MLP neurons of a small language model. Each row is named by its layer, matrix (gate and up: input weights) and neuron, and shows model dimensions 0-127. Each number is 200 + 20 x the weight over its row's rms, rounded and kept within 0 to 999. A neuron's up and down rows have the sign that makes its largest values positive.
Before each neuron's rows, "fires on" lists the tokens most often at its 100 highest values on Wikipedia text that the model never trained on.

fires on: " and", ",", " or", "bin", " En"
L8.gate229,219,162,209,164,168,186,244,200,219,191,199,206,208,206,220,155,186,233,222,221,183,219,196,168,224,206,176,187,227,220,203,172,242,210,206,232,207,232,197,208,207,193,234,191,206,168,208,214,177,181,178,199,232,213,197,199,215,205,215,214,206,212,212,230,177,192,160,211,187,193,176,208,202,151,210,183,178,260,213,210,187,217,221,193,221,199,172,236,213,199,239,192,219,214,219,207,199,199,200,215,208,196,177,176,193,219,204,190,205,222,195,187,219,212,184,188,181,205,188,170,225,183,181,197,177,171,195,207
L8.up229,198,188,220,200,162,181,230,198,202,210,225,227,212,207,252,221,201,184,202,202,203,194,208,216,194,178,196,176,228,209,190,170,205,224,178,190,193,221,209,186,184,231,237,192,214,197,204,198,162,174,173,192,203,188,194,175,192,222,196,196,182,170,156,210,216,165,186,199,203,205,208,206,212,241,175,184,187,224,195,205,209,218,201,211,236,173,164,228,210,194,167,213,244,207,189,225,187,175,182,187,183,207,197,167,180,221,222,181,201,174,192,210,213,229,180,172,172,185,219,189,213,209,197,218,189,186,193,172

fires on: "9", "0", "s"
L5.gate22,218,201,210,179,171,237,160,205,237,213,184,166,212,229,169,215,186,224,207,189,155,205,183,214,214,224,215,161,175,198,207,203,228,206,208,176,192,206,215,179,222,200,195,193,189,217,212,183,203,179,223,194,221,183,198,188,218,181,215,217,234,207,162,201,222,176,217,210,184,203,163,200,231,188,157,171,189,214,233,195,191,168,200,213,172,218,199,200,198,228,202,155,182,181,202,167,225,191,174,166,211,175,225,201,219,218,169,185,202,205,195,183,182,170,181,195,176,219,202,184,227,190,206,172,205,188,177,206
L5.up22,206,196,212,186,213,202,179,194,199,179,177,210,207,236,199,223,176,237,215,214,184,215,202,202,207,192,214,178,202,200,166,206,196,218,205,232,239,194,236,171,190,205,160,191,150,175,215,217,203,217,204,244,225,198,216,210,215,154,191,214,197,185,188,217,232,195,201,209,220,211,217,176,200,208,207,225,211,226,191,203,166,177,181,202,186,170,214,217,206,228,229,174,192,199,227,203,206,177,188,184,205,191,170,230,233,175,190,195,201,190,186,162,180,223,220,237,222,222,213,199,207,258,166,201,214,161,209,185

fires on: " by", " on", " early", "."
L4.gate226,204,165,191,193,214,183,179,234,202,233,247,205,187,209,228,189,178,191,167,174,186,212,177,170,249,213,203,184,202,181,211,212,203,181,179,196,206,197,211,169,201,184,182,208,190,211,200,185,232,186,170,190,155,208,205,212,165,216,216,181,210,195,203,189,211,221,206,193,199,192,203,195,222,180,188,194,196,238,202,215,213,196,218,196,186,184,179,236,169,201,215,171,189,175,212,155,208,179,201,200,208,149,215,173,238,184,171,198,167,204,225,188,192,216,225,189,211,178,222,209,200,193,223,179,215,213,211,213
L4.up226,229,170,186,234,196,183,209,207,165,258,189,225,198,190,223,228,194,167,230,173,199,193,183,189,202,251,212,209,220,233,190,229,200,185,196,199,199,172,214,165,214,205,192,173,200,178,204,202,203,161,225,188,219,187,212,234,222,173,193,219,189,199,220,201,233,202,180,190,200,209,185,191,216,188,223,155,213,170,202,201,227,209,224,187,191,204,208,205,188,124,198,203,211,195,220,224,194,216,238,205,184,202,192,196,205,222,175,207,201,178,238,188,220,196,186,223,231,224,190,192,229,194,197,194,223,187,241,190

fires on: "s", " a", " one", " an", " two", " ×"
L7.gate275,184,192,223,206,250,190,182,205,198,238,208,183,224,205,180,199,202,203,211,207,175,258,183,198,218,160,201,171,203,220,207,192,220,189,217,166,192,186,181,190,215,199,224,233,185,209,183,191,203,190,220,183,193,187,169,201,220,199,231,221,229,235,177,213,183,243,227,194,214,194,226,208,190,188,214,186,197,206,208,229,192,178,199,189,200,216,203,214,207,214,189,205,212,175,213,150,240,214,162,183,212,216,195,214,198,198,142,203,199,219,183,239,200,177,185,214,168,176,204,192,187,242,185,169,203,203,170,211
L7.up275,180,193,217,217,205,232,173,234,187,189,186,246,175,209,232,189,224,212,184,211,198,254,212,246,177,235,205,194,201,183,210,180,210,187,228,196,192,194,201,184,211,231,211,207,191,192,216,167,200,230,203,251,237,193,195,185,223,196,203,193,192,160,190,169,218,204,196,178,201,224,191,211,177,221,232,208,213,195,194,215,176,197,182,159,217,200,195,195,211,222,213,176,199,195,205,194,208,206,196,213,198,161,217,228,215,196,198,192,191,187,233,217,199,221,181,184,213,183,214,224,224,208,214,202,191,227,242,177

fires on: "s", "ia", "ly"
L7.gate315,173,183,180,232,211,181,207,200,182,189,201,180,203,216,176,202,187,189,195,198,198,232,166,206,161,173,230,200,235,215,211,208,204,205,184,224,177,162,198,232,203,185,215,171,173,211,221,213,213,234,180,209,154,209,209,233,211,219,194,197,200,182,193,212,232,215,181,195,188,198,214,195,244,202,205,183,220,233,216,215,190,195,198,197,201,202,200,189,187,233,208,171,215,231,210,178,188,187,221,189,232,197,223,205,210,209,207,208,168,199,168,179,206,181,217,222,177,210,248,176,224,183,208,203,231,230,214,189
L7.up315,223,211,208,150,212,212,168,213,228,205,205,223,213,223,221,238,174,211,230,201,180,240,211,181,246,228,216,179,222,200,216,198,205,226,230,231,196,214,244,175,204,182,188,183,186,178,197,211,184,190,200,176,216,172,176,194,152,224,217,241,190,189,199,234,191,188,207,219,212,209,205,194,195,204,199,205,169,186,206,201,189,194,224,185,135,219,195,179,221,187,228,223,188,199,213,217,184,175,221,232,204,218,199,217,194,182,202,191,227,204,145,234,207,184,227,210,180,181,168,189,212,195,177,204,189,222,221,179

fires on: "s", "th", "h", "at", "curr", "on"
L8.gate145,206,204,198,185,218,215,165,209,237,183,208,219,204,217,215,181,197,199,173,214,184,195,202,223,178,156,232,176,198,211,200,186,204,191,211,217,184,207,213,178,252,209,165,189,174,210,208,229,225,188,207,180,210,183,203,201,231,198,195,217,204,216,189,178,212,193,184,187,225,204,184,249,212,193,214,171,224,212,212,175,215,185,184,197,168,219,205,205,154,204,191,197,192,169,178,180,195,237,191,217,184,200,211,197,223,204,158,199,168,226,217,202,217,188,232,211,207,167,227,188,231,224,185,164,183,185,175,212
L8.up145,186,180,173,226,215,147,216,227,232,192,190,181,262,187,230,225,244,180,194,238,188,214,200,185,207,213,192,224,196,183,202,196,167,218,231,229,229,207,230,177,229,192,200,182,207,186,215,209,218,212,202,228,210,192,213,192,196,205,202,173,173,194,224,188,214,204,189,226,188,210,198,167,166,165,199,178,222,207,207,200,167,191,161,181,157,201,215,218,202,204,202,184,214,232,180,197,201,209,218,178,220,204,175,192,189,164,205,208,206,196,189,233,155,197,222,227,197,202,215,213,176,212,211,206,186,204,203,177

fires on: "s", " years", " September", "er", ".", " months"
L7.gate93,200,205,216,218,181,215,221,203,217,213,207,229,180,182,212,214,208,182,205,192,166,193,166,187,185,200,230,210,203,165,231,199,217,185,163,167,182,178,204,194,190,212,176,204,176,184,190,206,214,190,185,189,209,197,247,187,202,198,247,221,196,194,213,206,177,206,173,204,220,223,204,191,218,222,178,172,210,211,189,216,143,214,202,224,145,196,233,179,211,199,239,187,201,183,196,176,206,195,212,209,203,189,176,193,193,182,186,217,198,199,179,187,165,213,204,220,191,200,205,216,222,175,197,188,213,239,193,204
L7.up93,222,178,228,213,219,192,220,229,192,250,201,186,189,193,243,193,158,169,208,190,178,187,229,167,201,230,215,204,232,171,225,181,153,199,234,225,193,195,191,181,193,182,155,190,213,183,183,200,235,163,202,169,210,199,211,192,174,237,214,222,196,218,217,210,214,181,233,208,213,184,208,222,200,194,182,228,225,200,223,193,232,213,226,223,172,183,235,176,212,209,237,208,222,209,222,208,193,180,200,221,214,222,235,199,193,204,178,203,185,214,207,236,193,214,213,211,188,172,187,175,221,210,177,229,200,215,227,197

fires on: ")", "===", ".", "0", "====", " |"
L11.gate290,165,184,199,195,187,212,210,222,196,192,160,199,183,229,190,199,195,208,165,176,174,211,174,177,179,190,217,185,210,224,220,196,199,185,213,202,171,174,206,229,168,236,213,212,215,213,193,206,208,195,168,191,177,241,205,184,217,203,206,214,208,170,209,215,211,172,185,192,150,235,159,174,200,188,203,217,226,176,237,195,172,213,184,194,191,210,174,219,198,198,240,210,176,184,177,198,209,197,210,203,175,173,151,200,175,172,202,199,193,203,179,170,222,209,208,216,166,216,176,222,182,205,212,204,210,183,193,226
L11.up290,204,220,200,190,198,183,209,206,199,198,224,196,199,179,209,202,212,190,234,189,216,210,217,181,203,189,177,236,156,201,220,173,221,208,191,201,221,207,206,174,165,176,194,210,167,181,182,207,239,174,197,221,207,210,192,209,239,190,219,175,197,185,182,228,193,179,202,217,201,208,223,167,205,237,190,207,179,192,190,185,205,216,194,203,195,183,219,192,171,160,208,158,202,257,172,174,212,150,197,177,225,188,228,223,204,192,183,211,201,163,209,191,200,197,202,201,210,153,196,244,225,190,182,143,228,217,223,192

fires on: "ed", "ing", "s", "ding"
L7.gate46,181,204,239,179,200,204,219,195,197,197,203,196,221,203,208,197,197,187,212,246,188,232,168,203,182,212,246,191,177,231,207,215,203,218,191,185,175,184,218,214,192,188,233,168,174,160,229,227,199,176,137,202,194,209,206,220,175,218,207,218,196,164,199,175,205,172,176,203,174,201,199,171,224,219,203,197,194,212,239,205,223,196,219,195,157,178,213,257,188,214,215,182,197,199,214,184,196,208,201,201,239,206,217,201,205,221,210,201,178,199,206,225,174,184,219,189,183,185,209,217,206,159,200,193,176,204,187,179
L7.up46,241,208,202,145,197,207,175,224,228,214,195,219,229,236,177,184,191,188,241,192,207,204,184,155,175,229,216,184,147,201,209,219,202,246,181,221,198,214,227,188,207,167,190,175,178,190,186,218,211,215,184,188,199,217,183,185,228,199,201,214,156,202,199,208,206,215,183,235,218,211,207,178,196,217,234,225,222,182,229,205,221,203,182,206,196,192,217,183,204,208,203,203,210,216,206,216,199,226,161,194,200,176,188,207,200,195,216,198,213,210,188,221,209,244,186,196,217,214,193,199,187,190,237,203,231,190,182,177

fires on: "9", "8"
L4.gate3,151,174,205,205,184,212,223,164,192,208,210,161,212,203,188,172,157,211,181,239,212,195,169,216,176,174,218,170,226,205,192,213,209,189,225,198,218,221,217,179,204,241,196,219,199,196,207,197,192,176,206,203,219,199,201,196,195,188,190,208,199,182,205,203,183,215,209,192,224,207,223,197,215,232,169,223,181,203,183,153,204,244,220,165,208,203,180,166,170,216,233,205,201,158,193,176,213,156,211,179,212,182,179,202,191,199,192,208,228,179,187,165,215,163,196,167,189,170,219,174,248,203,209,205,178,224,191,202
L4.up3,198,224,223,181,199,219,229,189,182,215,186,179,207,191,228,213,203,215,184,192,208,200,208,157,187,207,208,183,213,225,163,253,199,159,176,193,214,198,189,227,221,223,188,187,213,218,189,196,209,203,150,206,197,209,206,191,164,218,181,188,170,197,245,228,207,169,163,189,189,206,227,245,190,203,189,185,186,213,178,180,184,202,214,178,191,202,227,181,188,208,167,248,180,195,200,204,158,217,237,215,217,219,184,165,178,188,176,165,180,225,205,208,187,209,225,193,186,180,208,198,231,208,205,193,161,168,223,198

fires on: "d", " to", " of", " in", "ed"
L5.gate28,163,199,222,207,200,215,198,184,182,180,210,188,192,213,196,213,193,233,211,207,218,232,173,207,202,188,176,181,195,229,209,183,224,187,199,207,191,205,223,220,208,220,195,238,173,211,209,247,161,178,189,187,219,208,195,226,179,204,206,191,201,165,185,202,179,195,197,193,168,174,210,226,239,169,190,210,201,218,221,178,194,242,194,156,194,159,198,191,197,182,159,172,175,175,201,198,201,201,171,217,199,192,209,183,216,215,160,193,187,200,185,192,226,186,178,162,152,179,210,221,196,177,245,175,173,194,189,182
L5.up28,204,247,185,212,215,197,203,209,161,203,185,179,223,175,225,237,235,219,223,204,196,195,190,206,202,178,210,212,215,203,200,210,208,194,197,214,179,200,239,198,173,197,233,209,200,207,183,232,190,199,225,189,206,247,197,174,175,206,154,218,197,155,226,195,193,206,199,175,168,190,182,209,193,214,222,232,213,198,180,163,189,217,177,166,185,208,208,179,200,187,186,205,197,173,197,206,194,201,200,232,182,219,178,197,217,202,179,183,195,200,228,192,179,182,207,164,193,164,191,248,205,226,156,194,238,197,195,227

fires on: "\n", " born", "A", "nd"
L6.gate28,207,233,184,177,204,214,191,185,210,193,209,209,217,205,227,230,188,187,212,173,193,195,206,208,186,192,197,187,169,183,203,184,154,191,234,164,166,193,193,161,199,196,206,211,210,203,198,215,220,198,165,201,222,209,216,179,221,174,207,217,184,194,202,168,248,177,171,179,218,189,187,209,225,174,190,176,215,221,216,201,205,194,207,192,175,201,203,193,203,234,211,200,192,173,250,186,187,184,167,190,221,159,221,220,188,167,222,145,190,216,239,184,194,198,195,204,202,181,225,214,211,170,241,183,184,202,215,207
L6.up28,208,194,203,176,207,143,201,189,197,235,214,204,204,157,179,200,227,204,202,157,213,192,200,227,179,201,201,242,206,212,199,193,207,183,185,163,187,180,219,219,242,209,210,188,193,232,191,200,217,196,234,210,208,209,212,177,226,230,213,209,205,195,214,183,194,177,216,183,205,180,167,159,198,187,180,215,192,184,188,175,228,221,194,217,222,188,205,195,219,196,205,160,181,191,212,221,230,163,177,196,155,202,217,182,199,207,190,179,225,201,201,199,184,223,207,189,228,215,220,199,195,150,165,210,219,192,229,184

fires on: "==", "\n", " ==", ")", " =", "0"
L12.gate45,227,192,209,171,209,181,186,201,233,219,197,174,216,205,206,209,232,199,219,161,222,198,195,188,160,204,196,201,192,210,196,186,212,173,187,184,209,210,210,209,207,194,194,189,246,209,213,174,166,180,201,201,206,225,213,171,192,170,225,217,203,189,185,200,176,183,228,171,202,174,201,140,171,246,239,220,181,204,199,150,178,166,209,178,180,206,210,219,223,214,211,217,185,141,208,192,222,228,178,192,209,172,164,204,195,188,209,226,181,186,188,160,218,187,222,210,214,187,181,209,180,184,209,182,210,178,201,189
L12.up45,192,176,200,161,192,200,202,184,169,230,198,211,199,221,222,194,167,196,218,195,197,209,192,229,223,223,203,175,199,229,238,201,165,156,210,180,201,195,200,209,209,231,221,196,177,202,218,212,194,195,198,200,200,204,184,181,204,247,197,216,198,208,196,236,179,178,168,217,192,189,188,153,193,191,187,198,202,231,239,208,186,191,190,200,214,168,260,232,222,200,215,209,221,168,173,172,183,210,224,190,207,194,236,226,202,163,200,169,193,213,213,213,205,203,188,191,205,230,248,206,214,205,167,188,190,186,220,201

fires on: ".", " in", " at", " de", " of", ":"
L12.gate85,210,207,214,208,196,205,224,215,204,222,243,156,192,229,214,206,197,213,192,254,173,200,216,225,194,208,193,180,211,212,193,199,197,189,220,179,157,227,197,211,198,210,191,205,211,197,205,179,202,157,177,192,209,175,209,166,208,227,191,210,189,192,214,197,223,166,191,170,182,182,202,179,205,184,167,209,190,173,208,226,202,215,225,191,180,241,186,193,206,233,203,183,202,191,189,172,190,180,192,182,194,214,151,201,200,224,189,198,178,224,225,202,230,168,219,171,226,195,201,185,207,201,202,206,199,227,172,218
L12.up85,239,205,199,179,184,194,206,160,198,213,186,195,187,204,211,179,222,167,188,184,198,187,202,222,179,182,221,184,218,193,180,204,215,230,217,216,195,244,198,169,209,218,189,169,185,188,213,151,191,197,186,164,172,194,207,171,229,189,198,189,203,181,194,204,234,203,197,219,200,202,241,196,177,181,178,186,193,169,188,207,220,225,204,181,197,195,211,198,198,201,203,188,253,213,185,183,185,153,186,223,187,182,214,224,215,215,210,228,224,180,188,197,203,164,215,188,221,176,197,165,189,238,240,201,232,195,156,220

fires on: "==", "===", " ==", " ==="
L10.gate161,233,208,207,201,214,207,239,196,210,214,205,196,201,217,190,205,240,220,218,194,208,190,177,172,155,186,229,191,185,214,213,196,196,180,144,218,173,191,212,175,201,208,224,185,199,161,214,238,202,175,214,212,177,224,195,209,235,204,221,200,183,196,202,170,223,181,202,171,204,135,217,210,183,214,193,195,197,220,242,209,186,169,207,179,163,157,201,221,173,205,191,195,237,182,175,182,206,182,223,225,204,220,179,217,199,191,177,193,183,207,201,165,198,213,185,182,194,181,211,198,207,176,215,173,204,202,191,189
L10.up161,176,195,196,166,213,197,243,228,244,198,183,188,194,215,241,215,188,229,221,173,223,213,225,211,211,202,189,212,181,220,191,170,185,155,208,205,178,198,193,165,181,196,205,217,176,226,175,171,181,184,210,237,191,204,226,208,184,181,207,185,194,213,183,204,192,199,174,197,221,215,184,218,187,242,190,243,199,218,212,230,200,242,199,200,177,203,209,219,170,204,217,208,215,212,195,210,183,234,228,160,196,210,229,216,222,187,185,206,201,235,199,189,172,172,177,217,207,176,226,242,193,225,184,195,188,179,196,194

fires on: "s", ",", "age", "ing"
L6.gate92,174,215,190,201,214,226,208,212,166,179,195,199,200,212,145,211,165,193,174,218,209,225,189,197,193,194,229,193,190,236,187,207,214,243,227,201,175,196,183,170,217,212,198,190,157,198,205,244,206,195,150,237,183,215,237,198,201,231,197,209,195,177,171,214,210,173,194,195,210,196,193,210,171,208,225,215,204,193,187,186,197,200,231,211,196,210,222,229,187,227,204,202,207,207,234,192,217,183,187,187,224,181,221,173,220,195,214,224,227,163,204,196,193,202,225,209,226,196,218,179,217,185,201,202,204,197,218,208
L6.up92,190,193,162,188,191,179,236,221,222,171,197,184,213,211,203,187,229,183,215,198,183,180,207,225,222,174,190,211,236,233,212,215,221,221,217,181,214,237,207,215,165,198,226,214,204,206,224,188,178,152,172,185,198,175,202,189,141,209,187,211,211,194,184,221,190,171,232,222,235,240,208,180,182,167,222,205,176,225,217,220,227,205,200,186,202,191,204,187,216,182,237,188,178,218,214,219,216,172,203,187,193,213,225,198,199,191,168,196,169,181,218,220,197,170,259,216,191,193,183,214,207,195,201,208,180,190,185,190

fires on: " by", ":", " on", " from", " with"
L5.gate14,231,185,181,178,200,182,206,229,239,231,251,222,198,233,237,188,210,210,178,195,185,205,158,207,235,188,210,195,177,214,205,147,220,190,150,209,215,207,221,178,213,225,183,188,214,192,191,199,205,193,187,184,208,177,222,191,231,213,210,185,208,177,217,161,207,185,194,198,204,221,221,194,199,210,197,152,192,214,183,179,177,196,213,172,185,195,228,211,161,178,205,190,173,201,199,171,234,191,249,212,223,197,213,165,210,198,220,199,191,208,216,166,201,190,232,176,219,203,188,166,216,179,189,183,195,196,217,222
L5.up14,216,208,182,211,233,179,241,222,188,229,193,192,191,195,204,167,189,214,220,167,219,166,187,217,219,213,198,198,214,212,167,177,231,173,177,206,199,212,207,165,216,190,176,220,211,164,198,197,227,223,240,203,202,189,199,214,218,237,219,194,197,179,180,203,180,221,245,194,216,190,169,192,189,179,241,181,184,211,206,228,200,183,225,177,203,197,199,177,202,190,189,209,210,177,179,203,212,212,212,171,184,203,193,142,192,182,214,186,233,165,194,196,210,228,229,199,225,222,237,178,217,193,195,195,188,242,218,203

fires on: "0", "%", " each", " first", "s"
L6.gate179,170,185,233,237,219,224,155,232,215,248,207,223,213,217,209,177,177,227,203,191,207,203,202,196,190,197,189,213,212,202,206,191,200,218,233,244,179,217,205,187,249,207,215,205,189,185,159,235,224,168,212,169,209,219,185,177,195,215,212,211,201,175,169,196,210,182,175,247,174,198,161,178,223,191,235,193,180,201,202,193,183,194,217,208,187,203,232,213,184,198,220,196,214,174,185,195,194,216,188,207,202,185,163,189,211,212,195,214,201,192,160,185,193,202,189,178,236,209,179,167,202,198,177,202,197,207,152,198
L6.up179,164,201,265,210,163,215,193,182,189,170,201,210,182,206,208,197,163,214,229,222,205,182,211,221,208,193,193,159,183,189,205,215,205,194,181,201,177,165,218,175,193,222,168,159,184,181,219,208,208,210,197,196,188,201,185,205,202,200,191,215,157,207,197,190,199,208,200,189,177,224,228,215,227,209,193,212,207,224,189,211,239,200,211,171,206,189,237,193,207,252,184,204,202,206,201,230,220,199,177,202,184,190,195,215,203,173,169,167,203,155,149,162,164,185,210,227,191,201,182,218,186,203,226,216,195,177,211,221

fires on: " in", " Council", "e", "de", "o", "é"
L4.gate235,219,195,227,191,175,195,193,190,178,187,222,198,201,211,188,170,210,226,176,230,191,197,189,204,260,169,194,190,174,202,198,241,184,193,166,195,210,186,202,226,194,209,218,160,148,210,215,187,197,244,162,222,179,186,187,205,182,201,216,239,195,231,194,204,212,207,208,186,199,171,194,203,190,204,185,214,207,171,223,185,199,210,206,197,190,208,185,222,172,215,188,219,193,168,209,182,230,170,216,204,197,173,215,221,202,183,217,212,213,260,210,177,239,232,175,214,177,217,209,184,194,209,207,175,159,208,182,207
L4.up235,228,235,186,209,227,191,201,224,220,199,200,261,215,204,193,206,198,237,188,152,218,192,223,231,214,195,232,176,207,193,192,206,195,181,207,219,157,218,215,209,213,191,188,161,197,207,189,184,225,210,212,229,197,201,196,206,199,211,205,178,215,188,216,200,184,239,244,201,192,254,148,188,192,205,167,202,190,198,170,184,199,165,213,217,169,210,150,177,199,200,217,218,196,216,224,195,219,188,191,189,180,203,201,150,197,196,177,188,217,207,203,198,224,215,161,185,213,188,203,177,201,215,198,209,241,220,164,185

fires on: " of", ":", " in", ","
L5.gate278,244,190,206,206,225,197,216,195,207,238,229,167,190,215,217,193,231,226,166,215,210,192,195,216,212,214,199,190,222,174,190,192,206,223,213,174,179,241,204,195,191,226,197,232,220,194,201,185,196,187,215,187,208,189,202,187,208,200,183,177,173,215,176,197,148,191,227,187,158,226,212,187,200,193,234,201,202,174,180,230,192,224,182,198,171,183,203,184,216,205,210,209,183,191,194,188,206,180,243,201,203,227,194,187,197,221,212,197,210,191,181,194,213,210,212,217,235,204,181,173,194,180,214,177,214,229,208,242
L5.up278,184,220,180,196,217,176,192,221,214,212,190,209,160,202,182,210,223,202,171,202,156,192,185,176,222,233,209,176,191,201,178,206,228,211,220,203,212,163,218,205,215,201,195,219,176,212,187,189,207,201,205,199,164,199,201,190,218,181,240,198,207,196,205,213,232,205,190,203,206,195,207,156,194,174,185,214,185,211,182,178,229,208,180,228,199,223,192,210,201,236,178,187,203,198,181,198,240,198,185,176,203,205,203,209,238,216,185,203,203,204,243,210,232,165,189,226,222,198,208,222,227,195,205,200,206,210,199,193

fires on: "de", "e", "if", "I", "f"
L4.gate248,216,240,182,192,215,222,186,181,206,209,199,166,178,216,191,180,179,211,168,202,166,204,220,200,184,178,260,190,171,234,222,207,221,223,238,197,170,193,215,227,203,172,204,219,169,222,197,222,186,210,189,248,200,191,200,225,208,191,208,216,196,180,194,244,182,233,211,209,232,193,191,201,228,201,202,207,210,178,199,188,174,197,206,219,191,196,174,216,207,222,202,221,163,197,213,166,201,199,185,202,191,220,220,227,178,214,172,207,175,162,215,210,212,177,183,169,187,216,203,200,189,189,217,205,220,197,163,222
L4.up248,204,209,206,168,190,172,191,207,196,198,170,231,195,209,205,208,174,227,190,193,216,239,197,234,205,210,222,179,196,200,165,224,188,189,207,239,168,226,198,183,202,213,220,204,177,196,194,206,172,163,171,228,181,214,211,220,242,204,198,190,173,188,221,178,191,183,171,200,185,221,214,175,194,192,161,231,214,209,183,199,185,208,186,205,165,170,195,189,205,196,225,194,222,196,219,219,189,176,175,223,210,175,202,189,194,231,192,183,201,209,186,175,204,200,180,197,174,217,185,153,180,215,179,187,213,211,167,197

fires on: "7", "0", "3", " have", "8"
L4.gate311,212,160,210,203,247,184,204,208,216,253,203,171,224,213,235,219,205,197,239,209,181,254,175,214,188,218,203,174,169,202,229,182,205,216,204,185,221,197,220,235,180,247,177,180,215,199,192,161,174,183,201,216,191,188,219,194,213,206,167,211,195,196,151,201,229,181,204,208,220,192,188,182,218,189,209,201,202,222,174,198,197,188,223,171,179,199,190,208,159,193,223,177,214,182,199,184,219,209,194,197,237,206,181,199,210,207,220,183,192,196,200,163,189,166,207,217,177,199,164,198,218,191,200,183,195,207,200,200
L4.up311,234,198,158,199,223,218,158,178,226,197,195,193,225,184,193,234,161,216,195,178,188,203,194,218,170,212,205,206,186,191,188,200,194,210,197,217,208,229,241,188,196,173,173,220,215,186,158,205,196,220,225,226,203,233,221,214,266,198,225,173,210,205,187,203,211,190,184,210,200,208,171,158,186,205,201,186,165,191,179,212,199,202,176,167,169,211,210,220,188,189,167,157,192,226,209,208,238,212,201,216,189,184,194,225,191,223,214,162,208,202,195,187,235,218,202,179,198,205,197,200,208,202,172,200,238,232,194,196

fires on: ".", " of", ",", "==", "0"
L8.gate195,221,194,214,195,209,163,224,222,226,220,190,190,230,187,177,177,214,204,171,197,164,267,178,195,220,223,211,172,205,222,199,201,215,215,225,174,198,217,211,206,204,226,250,205,224,216,198,208,210,194,191,183,192,204,195,225,191,219,193,208,216,216,200,201,205,220,207,220,171,200,171,216,213,173,183,195,221,185,228,166,175,213,179,186,186,187,191,178,221,217,174,175,164,174,196,206,198,189,221,211,203,182,180,230,173,194,191,198,221,239,189,172,223,215,203,196,175,220,202,199,216,191,270,189,180,199,195,219
L8.up195,251,233,190,190,176,214,170,181,195,206,209,198,237,213,213,180,186,226,197,192,224,238,175,209,197,218,223,204,199,226,230,224,195,213,196,243,196,190,203,201,195,184,178,190,180,211,235,196,196,184,202,219,181,176,208,198,223,214,180,193,182,174,172,228,223,218,178,241,175,203,197,163,198,234,199,205,206,195,212,199,197,187,199,208,230,249,216,210,191,201,216,199,186,219,198,184,218,192,196,176,203,219,204,165,177,214,197,195,196,215,190,185,186,220,200,201,264,181,193,242,212,194,196,194,210,212,241,207

fires on: "s", "ing"
L7.gate303,213,240,206,234,200,184,227,203,199,203,237,179,205,223,167,196,204,207,204,195,170,218,185,185,204,184,208,213,229,220,185,192,219,206,184,207,202,190,207,195,181,173,188,186,154,169,220,206,209,188,178,187,172,212,172,211,202,204,207,243,222,175,166,219,210,213,209,190,218,214,194,221,185,179,210,192,219,220,233,201,173,189,221,211,200,189,198,231,176,215,195,184,216,180,211,204,226,188,212,169,185,221,226,187,201,170,209,208,184,212,191,193,203,233,198,219,181,221,208,237,230,167,207,183,226,176,156,182
L7.up303,242,197,178,217,207,183,182,212,180,214,191,206,224,213,228,199,224,254,210,225,186,219,168,251,230,222,210,205,238,211,208,211,215,228,217,201,221,197,210,186,218,179,144,190,201,194,211,196,165,173,193,195,226,196,215,200,167,214,176,224,208,203,186,229,215,187,204,197,194,198,204,216,185,196,198,234,158,194,227,192,188,223,202,180,191,216,212,210,193,207,217,196,189,230,209,201,210,156,219,246,221,224,190,206,178,193,186,199,204,218,219,216,187,180,216,199,225,196,195,207,188,214,199,212,194,198,238,187

fires on: "ed", "d", " replaced", " selected", " sold"
L6.gate0,192,201,196,194,202,201,171,185,208,164,211,185,175,171,191,201,166,194,200,181,190,241,167,234,185,225,214,191,190,190,207,205,188,162,156,233,209,221,209,189,243,240,199,190,186,203,212,206,170,201,193,169,212,206,198,235,213,177,209,205,193,215,207,196,223,193,171,183,189,186,198,227,195,189,172,214,170,197,212,186,204,203,196,188,177,192,231,193,178,214,170,170,192,172,214,180,247,225,161,215,200,225,224,197,211,179,187,205,190,185,187,176,199,204,192,174,187,211,193,254,200,211,215,183,209,209,205,186
L6.up0,224,178,204,182,181,238,195,202,186,203,234,185,222,178,217,203,222,201,194,204,215,165,202,175,196,196,187,236,197,175,229,189,193,176,213,233,202,208,204,174,223,168,211,174,219,226,195,235,204,239,184,193,218,206,210,186,206,203,198,197,215,191,202,181,157,198,194,185,215,233,196,174,221,215,191,198,217,210,228,199,243,212,187,195,206,181,205,195,170,240,229,161,179,157,175,210,177,216,222,180,218,206,199,262,238,196,197,209,234,217,187,191,217,203,198,221,195,215,177,184,173,202,221,191,234,193,190,231